{"hidden_size": 192, "hidden_act": "tanh_gelu", "norm_eps": 1e-05, "rope_theta": 10000.0, "qk_norm": false, "bias": "none", "lr_mult_o": 3.0, "final_lr_fraction": 0.0, "max_seq_len": 512, "doc_mask": true, "train_tokens": 93820000}
MLP neurons of a small language model. Each row is named by its layer, matrix (up: input weights; down: output weights) and neuron, and shows model dimensions 48-111. Each number is 128 + 32 x the weight over its row's rms, rounded and kept within 0 to 255.
After each neuron's rows, "fires in" lists the words (lower case) most often at its 100 highest values on Wikipedia text that the model never trained on.

L2.up405 [127 140 132 106 138 155  80 147 182 107 120  80 120 118 104 120 147 121 139 128 127 105 124 114 139  96 117 121 126  92 111 129 114 111 158  65 115 158 139 113 166 118 186 170 220 156 196  78 155 115 132 169 167  79 110 152  95  80 199  53 187 128 127 107]
L2.down405 [148 125 197 108 110 137 139 131 165 107 167 124 135 125 167 101  99 142 128 135 104  76  73 118 143 116 183 155 156  93 107 199  74 184 142 169 165  94  95  89 137  75  86 144  64 101 121 132 118 124 105 137 132 111 111 143 164 119 116  86 111  96 144 100]
fires in: "in", "player", "during", "championship", "at", "play"

L2.up259 [143 168 119 130 105 107 104 190 127  80 136 126 133 153  98  75 142  95 165 138 132 139 119 104 103 149 131 119 116 133 139 159 148 139 146 126 125 121 230 108  93  79 187 125 141 203 128 185 172 123 121  88 183 130 142 151 131 126  97 144 123 175 143 118]
L2.down259 [203 109 180  99 223 154 146 130 111 133  97 142  89 196 168  85 110 210 121  60 123 156 178 142  97 140 168 149 133 170 181 103 133 108 134 143 133 178 106 104 119 123 142  58 130 149 145 138 136 128 131 102 120  91 138 117 148 126  94 150 106 145  99 113]
fires in: "be", "2", "4", "9", "3", "began"

L2.up740 [148 149  86 108 143 133 202 137 158 137 131 119 112 148 114 166 105 175 124 109 129 129 145 187 111 118 197 110 157 121  74 134 184  69 126 144 190 159 111 106  71 148 229  81  88 163 125 151  96 150 178 130 125 117 132 140 108 102 117 179  46 136 133 140]
L2.down740 [108 151 139  98 122  88 143 161 126 132 110 101  85 123 143 117 126 208 180 203  90 126 177 106 139  80 154 151 149  81 135  92 139 126  81 152 121 133 143 107  45  65 143  75 127  79  91  98 131 131  78 104 100  97 116  94  97 136 113 110 101 167 170 100]
fires in: "she", "he", "held"

L2.up302 [173 149 180 156 107 132  13 159 184 114 156 130 155 122  92 123 105 120 136  97 157 155 117 195 119 154 127 148 114 127  86 110 113  96 101 131 128 116 117 122 126 115  94 134 163 114 116 164 164 140 162 108 134 191 150 114 147 145 129  72 180  82 139 152]
L2.down302 [138 139 141 136 117 102  93 191  99 156 118  98 137 140 163 164  98 143 159 200 154 126 149 105  61 125 137 136 126 143 142 105 125  84  45  68 140  59 130 167 149 121 122 161 118 140 147 113 118 142 160  88 114 126 125 148 117 126 105 132 132  97 177 204]
fires in: "can", "is", "2013"

L2.up439 [ 61 115 137 144  81 166 116 155  79  97 134 150 128 147 154 111  92 133  96 154 160 207 118 133 148  99 154 155  73 131 156  92 100 117 100 153 145 206 204  68 160 171 123 136 131 103 137 106 131 120  96 166 145 133 164 169 129 139 195 139 127  70 130 130]
L2.down439 [ 97 136  61 121  64 100 196 144 153 132 125  66 136 132 169 105 130  86 167 181  96 170 155 115 170 192 135 162 164 140 121 120  73 148  55 130 163 143  93 101 113 192 146  64  57  89 193 158 189  96 114 127 182 203 101 127 135 115 146 173 153 114 122 164]
fires in: "at", "cheung", "chevron", "chevrolet"

L2.up177 [142 141 147 145 129 137 138 151 159 154 171 126 136 114 100 150 143 100 146 149 159 137 171  63 113 133  88 167 156 115 170 138 113  56 132 154 163 141 116 114 113 132 137 160 133 149 133 129 127 121 206 125 225 116 158 159 108  82 158 155 165 130 172 146]
L2.down177 [110 153 166 134 162 118 119 129 138  63 137 137 121 144 115  99 188 177 140 131 159 150 161  91 136  76 107 177 183  76 122 185  97 132 128 131 199 168 118  88 153 107 132 164 153 150 142 174 123 117 131 121 189 103 137 183 159 137 119 172 144 128 132  99]
fires in: "out", "south", "candidate", "hand"

L2.up662 [ 70 177 121 173  88 108 155 118 141  84 108  94  95 130 156 114 106 130 123 110 184 101 146 170 124 106 190  88 128 133  87 121 160  76 156 114 178 184 217 137 123 107 161 155 195  84  77 167 158 184 105 129 167 139  81 125  92  85 144 156 155  78  90  97]
L2.down662 [ 39 138 139  65 195 143 122 118 105  75 131 120 137  64 138 115 114 122 127 111 148  93 142 144 130 128 101 147 107 133  71 119 165 129 182 122  91 121 194 125 139 149 136 161 119 108 153 113 122 100  62 208 173 171 166 116 105  90 139 154  80 104 153 123]
fires in: "for", "during", "performer", "counters"

L2.up711 [ 74 105 145 105 107 111 108 122 140  81 131 155 149  97 139 165 171 201 157 117 156 130  94  75 139 158 124 163 106 139 143 128  86 186 127 170  92 187 141  93 157 144 163 136 196  76 118 142 178 122 117 112 152 145 109 198 107 122 144 118  93 169 182 107]
L2.down711 [102 156 119 121 104  69 108 116 157 145 100 167 119  71 119  84 122  63 131 126 142  84 116 143 132  74 123  89 161 111 155 212 100 152 147 177  46 118 133 139 177 125  82 148 122 129 143 151  75 132  67 137 176 120 130  98 122  64 146 135  98 127 138  75]
fires in: "at", "in", "during", "into", "by"

L2.up651 [117 135 112  88 151 157 155  71 121 164 128 147  99 129 159 176 162 116 112 141  85 135  72 140 147 131 128  95  95  81 149 123 180 163 165 107 140 152 165  98 108 128 153 110  83 159 130 145 123 132 140 102 127 178 139 125 115 155 189 132 109 153  92 157]
L2.down651 [120 121 168  78 169 134 112 100 157 136  67 142  55 102 138 100 148 130 153 106 102 116 153 135 118 106 121  93 105  75 150 158  99  77 136 101  92 165 150  89 130  93 116 135  85 109 132 125 116  81 127  86 103 103 179 121 119 104 150 127 144  81  84 122]
fires in: "he", "she", "head", "held", "helped"

L2.up660 [ 81 138 118 113 154 119 137  93 147 159 104 124 160 120  50 164 128 146 137  93  98 127  30 126 130 185 127 130  62 154 194 118 146 143 172 133 104 163 142 170 142 143  97 134 143 164 162 150 141 153 101 112 150 130 135 130 158 102 105  96 101 185 105 170]
L2.down660 [132  69 162 139 202 147  73  66 165 114  89  96 143 112  84 111 186 130 115 123  99 100 169 157 103 109 164 125 123 156 172 120 117 121 137 109  79 238 101 112 141  86  65 155  92 208 153 146 132 132  93 178 143 110 124  98 161 114 101 110  59 181 119 177]
fires in: "a"

L2.up152 [127 130 117 121  59  85 157 166 120 135 206 118  96 150 129 169 159 137 122 128  51  90 190 170 151 172 106  83  59 120 155 133  94 129 117 137 107 101 150 131  68 114 134 109 194  87 157  98 146 107 129 106 139 184 100 161  99 114 130 148 160 153 163  56]
L2.down152 [ 95 143 131 128 147  98 101 167 125 216 171 141 163 162  64 128 161 139 119 198  55 172 175 133 159 174 114 133 105 104 196 117 137  74 114 134 124 146 150 141 204 184 107 126 139  97  97 154 111 149 149  92 134 138 117 156 148 115 111 102 133 142 123  94]
fires in: "such", "country", "through", "austin", "austrian", "via"

L2.up720 [158 137 148 124 111 143 103 153 136 112  91 157 124 142 150 137 160 117 148 119 142 130 158 112 109 128 154 104  73 140 148 165 145 141 127  88  92 130 150 121  95 133 131 115 126 133 119 122  98 124 255 143 128 136 130 108 164  94 144 107  94 140 144 142]
L2.down720 [124 108 173 139 122 114 108  80  86 160 145  74 103 166 167 143 183 126 151 128  32 153 125  98 122  54 128 120 126 172 126  96 115 142  68 137 117 146  95 133  47 121 159 141 144 144  97 126 147  90 176 144  81 149 106 123  93  88 145  80  80 119 143 179]
fires in: "5", "9", "11", "april", "13", "7"

L2.up721 [137 108 105 124 136 138  94 143 101  90  97 121  71 115 189 120 126 197 142  54 148 133 180 150 178 129 151 125 120 133 128 145 123 101 128 104 159 227 124  82 111 141 157 167 125 156 182 117 138 144 106 164 128 116 105 123 107  99 136 116 138 163 148 125]
L2.down721 [150 117  51 126  58 105 111 106 115 124 106 155  71 103 138 153 194 155 180 140 167 138 142  96 166 114 127 107 112 151 105 166 144 149 101  99 150 123 119  42 153 116 138 116 175 126 161 116 136  78  77 114 106 112 185 109  89 130 141 147 119 163 165 179]
fires in: "the", "machine", "machines"

L2.up113 [ 85 111 141 165 108 176 121  96 138  98 121 109 103 162 136 113  85  84 157 164 155 236 141 143 116 116  88  95 155  98 108  94 183 152 126 158 100 147 191 120 145  90 180  90  62 112 150 150  95 100 150 122 192 148 102 126  98 109 140 169 151 133 101 122]
L2.down113 [ 68 134 164 135 144 143 165  92  89 138 136 143 128 143 148 107 136 171 149 116 143 108 111 139 124  74 136 128 112 124 100 161 182 118 167 113 168 113 118  93 123  89 155  80  11  92 139 143  87  64 123  71 132 166 160 114  56 126 142 160 152 114 121 117]
fires in: "she", "he", "they", "cheung", "chevrolet", "chevron"

L2.up73 [112 187 126 147 104 136 153 105  92 177 140 123 151 140  98 112 158 176 127 191 145 140 108 114 135 197 113 192 114 117 122 163 121 137 126 100 158 190 178 107  91 109 147 116  93 153  86 172 157 166 153 135 162 114 103  69 105 120 115 107 150 127 170 163]
L2.down73 [128 181 139 124 125  83 157  86 152 131 120 131 108 126 120 157 137 128  86 112 168 103 152 134 190 128  83 145  82 183 133 205 112 142 105 135 134 111 158 161 121 106 100 129  99 127 102 149 158 137 100 151 125 118  65 121  79 119 136 159 155 145 132 105]
fires in: "with", "are", "be", "was", "began", "were"

L2.up691 [ 82 137 103 161 133 133 145 134 151 109  95 117  99 142  90  71 135 146 145 128 152 146 112 135 132 103 150  93 160  94 141 123 142 123 173 131 134 168  86 104 179 125  87 141 128 129 176 131 108 104 168 154 114  80 163 140 130  48 190 178 130 187 135  86]
L2.down691 [114 111  48 142 101 179 133 132 112 165 181 139 131 122 152  97 129  85 111 152 156 162 134  56 135 163 149 159 154 123 120  90 105  84 125 140 111 135 122 162 167 141  77 147  87 110 137 151  80  95 173  81 176 132 123  73 142  80 105 163 124 162 133 118]
fires in: "london", "medal", "version", "led", "spiritual", "virginia"

L2.up553 [112 153 181 130 129 133 109 108  74 119 155  77 107 139 135 153 129 123 119 173 132 145 128  69 108 141 144 129 170 170  89 133 122 119 113  84 126 144 123 138 173 110 150 128 181 106  59 104 148 129 103  64 134 141 144 167 139 156 112 112 129 143 114  81]
L2.down553 [180 133 100 174 145 142 103 121 134 171 104 181 151 145  89 186 143 123 176  93 132 130 133 128 116  94  97 112  93 147 138 138  91  92  90 179  76 178 162 178 113 132  84 123 134 147 154 171 116 112  86 106 157 129 103 138 125 121 107 130 106 217 100 135]
fires in: "by", "although", "of", "into", "substantial", "with"

L2.up538 [104  79 148 121 117 157 124 189 163 145 117 137 120 153 149 223 171 132  71 150  97 145 132 148  72 159 115 124 106 158 135 138 153 210 148 105  90 116 148 120 148 127 162  98 129 131 120  92 142 116 105 100 116 113 148 113 151 144 120 128 139 121 156 121]
L2.down538 [ 80  90 119  98 124 135 103 107  97 128 158 139 123  99 126  89 104 172 147  73 104 137 133  92 105 131 119 162  87 108  93 144  99 106 150  73 171  82 100 110 153 147  98  90 147 160  89 111 108 196 146 170 172 112 117  81  72 159 124 149  71 152 130 132]
fires in: "his", "they", "their", "whose", "husband", "this"

L2.up98 [122 154 139 162 103 173 114 100  57 111 154  55 118  90  75 117 136 173 163 138 139 137 110 165  97 105 107 121 108 106 168 134 117 116 171 114 138 127 160  89 151 179 122 138 244 146 125 129 112 129 155  96 119 100 140 132 182  49 163 168 187 120 135 124]
L2.down98 [ 94 155 101 172 120 114 125 152 144 150 153 163 129 119 139 126  88 120 138 176 143  81 110 144 151  88  81 201 159 225 135 145 158 129 155 119  83 174 102 133 133 143 144 134 100 162  99  71 154 112 115 143 161 126 115 153  92 134 130 108 119  92 137 157]
fires in: "with", "3"

L2.up693 [154 104 142 128 135 143 119 215 129 107 107 139 106 162  81 187 145 156 161 151 145 114 106 113  92 142 151 150  44 101 142 185 141  53  76  97 126 126 126  95 113  83 144 126 126 122 186 118 134 111 142 173  91 183 126 137 148 136 127 129 149 155 145 129]
L2.down693 [150 141  95 172 206  89  33 166 132 149  44 105 110 108 158  65 163  96  86 132 115 143 159 166 119  80  89 139 175 156 169 128 188  89 122 156  89 108 142 131 169 127  64 157 121 121 177 153 137 128  96 147 115  80 125  97  55 104 174 150  99 173 111 205]
fires in: "is", "was"

L2.up146 [158  99 152 132 150 140  96 132  81 178 114  32 134 120 102 146 184 101  86 163 143  93 140 107 108 103 169  73 171 112 105 112 185 147 102 180 143 120 107  60 161 133 173 156 136  82 129  92  80 158 130 100 137 143 110 135 126 132 135 102 132 131 153 143]
L2.down146 [115 107 117  61  57 206  26 127 128  91 132  92 139 140 141 126 136 120 123 111  94  82 135 140 163 145 150 156 148  49  98 184 145 130 138  81 167 107 168 104 129  94  99 157  79 157 166  98 103 104 139 123 116  84 134 141 184 189 120  69  87  64 165 142]
fires in: "vocals", "team", "democratic", "focus", "focused"

L2.up105 [135 121 203 125 180  88 149 136 112 157  97 146 159 102 108 159 104  71 114 113 128  77  87 149 119 102 122 147 119 168  72  91  70 106 146 136 105 104  98 154 100 130 133 123  99 129 100 139 167 112 118  95 158  78 178 127 189 137  81 133 112 144  71  85]
L2.down105 [232 126 124 137 168 104  96 109 108 166  99 129 153  71 127 112 110 155 160 195 155 158  91 149  86  74  70 174  79 129 122 136 119  71  74 147 138 103 148 134 166  68 114 112 154 138 106  93 107 170  99 132 126  83 159 166 112 183 126  87 222 159 115 133]
fires in: "of", "in"

L2.up322 [184 137 107 138 171 151  85 165  98 103 100 123 145 123  99 180 138 183 150 105  98 172 176  88 142 157 111 141 105 117 104 130  98 166 155 122 162 121 141  82 131 121 158  85 106 111 114  98 124 119 167 155 157  81 153 118 125 121 129 162 132 121 148 144]
L2.down322 [166 149  67  98 170 185  38 178 108 165  44 199  77 104 139 117 112 126 180  76 168 129 114 145 164 184 161 109 154 110 142 183 122 145 151 141 183 140 187  87 163  99 154  86 114 116 178 106 118  96 120  90 120 104 129 129  92 105 125 137  83 115 158 149]
fires in: "his", "its", "her", "local"

L2.up630 [144 152 125 159 111 117 102 116 191 121 117 147  85 109  82  45 126 191 140  98 178 145  97 119 117 144 131  95  89 150 152  98 145 119 126 120 106 124 114 152 122  74 128 144 117 184 190 182 171 121  89 168 160 114  74 100 142 115 122 130 177 146 137 145]
L2.down630 [150 140 134 207 135 137  70 196 122 141 132 141 109 131 170  81 126 175  73 208 165  99 127 118  99 102 119 111  96  99 140  67  81 115  97  92 107 100 125 126 154  92 128 126  98 136 130 180 122 101  82 130 144 108 130 134 164 143 135 123 223 163 107 122]
fires in: "was", "being", "dragon"

L2.up729 [170 107 116 155 143 127 153 184 118 134 116 144 134 164 127 111 151 200 116 106 132 107  85 131  30 199 166 136  75 128 147 118 170 109 124 167 148 160 132 107 107 172 118 144  75  83  98 142 110 136 156 117 134 116 131 115 144 162 105 157 236 138  70 157]
L2.down729 [147 181 111 135 152  75 109 118 117 146 121  85 149 128  93 105 105 148 136 109 120  79 120 119 104 107 163 123 123 153 119 136 133 139 126 123 122 134 116 116 143 160  85  69  42  99  83 133 117 101 110 101 110 132 130 109 137 158 118  69 136 119 110 162]
fires in: "vocals", "democratic", "succeeded", "society", "social", "educational"

L2.up665 [142 143  97 167 181 152 124 119 176 164  94 166 188 178 131 148 155 172 130  66 118 177 157  86 125 158 136 148 114 177 148  82 146 103 126 126 143 142 151 147 154 128 120 100 102 161 158 152  83 105 142 141 105  91  86 152 110 140  90 160 123  97 107 119]
L2.down665 [110 151  95  91 143 128 135 175 163 142 207 107 149 112 123 112 131 156  96 115 105 124  77 131  96  78 133 156 116  89 111 162  84 131  76 154 149  76 132 102 183 146 116 106 104 119 150  96 113 135 147 164 111 155 119 152 156 175 113 152 174 176 111 139]
fires in: "was", "is", "olympics", "olympic"

L2.up318 [141 112 125 180  88 158 144 169 181 138 118 145  95  95 154 124 150  98 146 109 127 102 174  98 161 138 131 143 104 116 101 143 110  96 124 121  87 150 194  69 139 166 191 139 139  95 163 135 127 175 139 118 132 131 119 162 152  75 160 161 102 143 111 159]
L2.down318 [184  92 146 142  66 135 118 152 150 169 120 142  56  88 109  87 135 117 121 122 123 209 158 134 108 108 140 190 104 111  91 134 117 184 123  83  99 114 131  86 171  62  73 115 182  98 148 157 117 114  84 152 100 128 178 117 146  95 169 128 166 117 151 108]
fires in: "their", "his", "the", "her"

L2.up464 [ 54  76 119 161 110 177 115 105 135 108  90  65 124 113 113 121 107 120  85  95 100 103 124 104 172  93 145 121 123 128  75  23 142 166 138 134  61 148 137 134 107 177 141 109 232 109  92 158 122 151 179 140 121 198  89 162 134 130 157 101 140 113 120 135]
L2.down464 [140 173 137  99 104 116 117 115 183 137 100 163 104 181  96 172 169 120 147 196  56  79 122 110 184 157 158  90  64 146 130 108  82 148  82 172 149 119  85  90 172 117 106  91  87 116 118 105 120 101 136 116 141 118  77  95  87  99 103 154 150 134  83 115]
fires in: "all", "allowed", "come", "albums"

L2.up523 [164 158 108 141  81 130 104 131 127 125 197 144 165 178 141 115 142  87 130 133 113 128 139  82 150 125 122  98  95  78 155 101  77 151  99  84  86 162 137 143  65 145 145  92 138 173 158 131  92 131 108 147  52 163 134 152 145 136 128 106 118 108  81 157]
L2.down523 [140 132 167 145 127 129 172  81  70 138 108  93 133 141 138 136  79  82 177 125 130 149 113 119 107  93 116 139 116 103 125 195 131 160 108 127  90 125 159 176  71 106 111  76 117 135 165 165  83 112 119  81  50 174 171 104 142  38 133  80 108 141 157 119]
fires in: "6", "5", "7", "17", "18", "15"

L2.up718 [220 134 160 142 178 151 127 183  86 125 100 126  86 123 149 110  89 110 135  82 105 112 126  89 126 116  96  72  93 128 122 115  86 182 142 166 132  89 131 116 158 141 217 120  85 120 139 144 143 161 154 139 104  61 153  61 218 105 134 108 102  91 139 142]
L2.down718 [167 132 142 168 174 108 129 198 131 100  98 142 144  69 124 116  72  98 118  57 130 144 133 142 117 127 128 133 189  72  95 202 102  96 153  96 188 101 171 133 174 132 149 169 101 115 166 150 137 147  94 125 100 109 187 127 111 134 102 169 120 150 135 156]
fires in: "local", "several", "royal", "research", "functional", "global"

L2.up64 [108 180  68 123 129 101 108 124 164 132 155 163 119 192 141 119 162 128 155 126 111 191 122  85  96 102 140 116 124 107  97  76 162 152 195 110 146 140 213 163 130 119  72 100 177 134 114 123 127 125 137 109 182 123 138 106  85 141 162 148 102  90 151 132]
L2.down64 [147 108 119 124 145 150 127 145 210 123  96 194 154 161 100  73 143 101 145  66 147 127  99 104 169 119 151 140 161 117 144  98 121 119 126 149 146 140 188 138  63 139 150 106 174 148 217 110 106 130 142 137 195 161 136 131  78 141  95  75 123 145 129  86]
fires in: "1", "6", "7", "5", "4", "2"

L2.up475 [139 112 131 171 154  55 109 149  96 127 124  88 128 141  95 177 131  96 111 134 105 127 136 186 117  87  91 163 132 113 205 187 109  96 124 156 124 124 178 164 140 130 191  63 147 116 186 113 175 142 137 136 160 177 148  96 162 112 120 180 149 141 129 100]
L2.down475 [119  80 116 153 122 125 106 117 110 176 213  98 106 111  89 113 143 162 111 187 146 124 135 114 171  39  93 151 140 145 121  93 126  56 141 129 122 145 135 145 117 104 135 107 138 103 110 160 154 101  47 145 142 138 138 152 100  95 132 157 152 123 174 108]
fires in: "with", "like", "film", "cincinnati", "states", "album"

L2.up88 [ 92  51 130 110  81 143 130 117 136 121 117 175 170 125 149 209 146 149  44 116 152 101 100 155 154 136 204  99  72 130 110 165 142 104 119  78 133 206 141 131  99 128 171 123 143 157 112 100 117 123 123 125 115 192 120 117 141 116 170 185  95 180 108 176]
L2.down88 [131 146 148 149 163 126 148 129 112 126 123 138  61 117 169  49 131 115 118 138 130 116  87 166 140 137 149  87 103 139 113 146 132 138 188 120 128 163 113 113 149 183 204 186  64  94 176 138 155 133 159 168 156 137 211 111 129 128 133 121  92 169  95 149]
fires in: "new", "the", "of"

L2.up69 [207 117 129 156  92 107 174 149  96 141 124 143  99 161 107 141 120 149 170 108  99 123 147 132 140  93 139  76 130 120 160 108 142  74 137 107 128 117 189 121 121  29 114 187 131 143 117 119 109  95 114 140 178 119 102  95 101 194 131 124 130 142 112 146]
L2.down69 [157 135 163 171 109 179 137 135 122 170 114 132 121 159 126  92 156 137 167 176 114 147 125 140 162 118  62  71 156 173 133 109  62 133 110 141 154 198 144 157 112 104  51 147 117 122 100 111  95 125 101 134 129 128 149  97  90 153  76 117 118  95 107  64]
fires in: "january", "august", "march", "kazakhstan"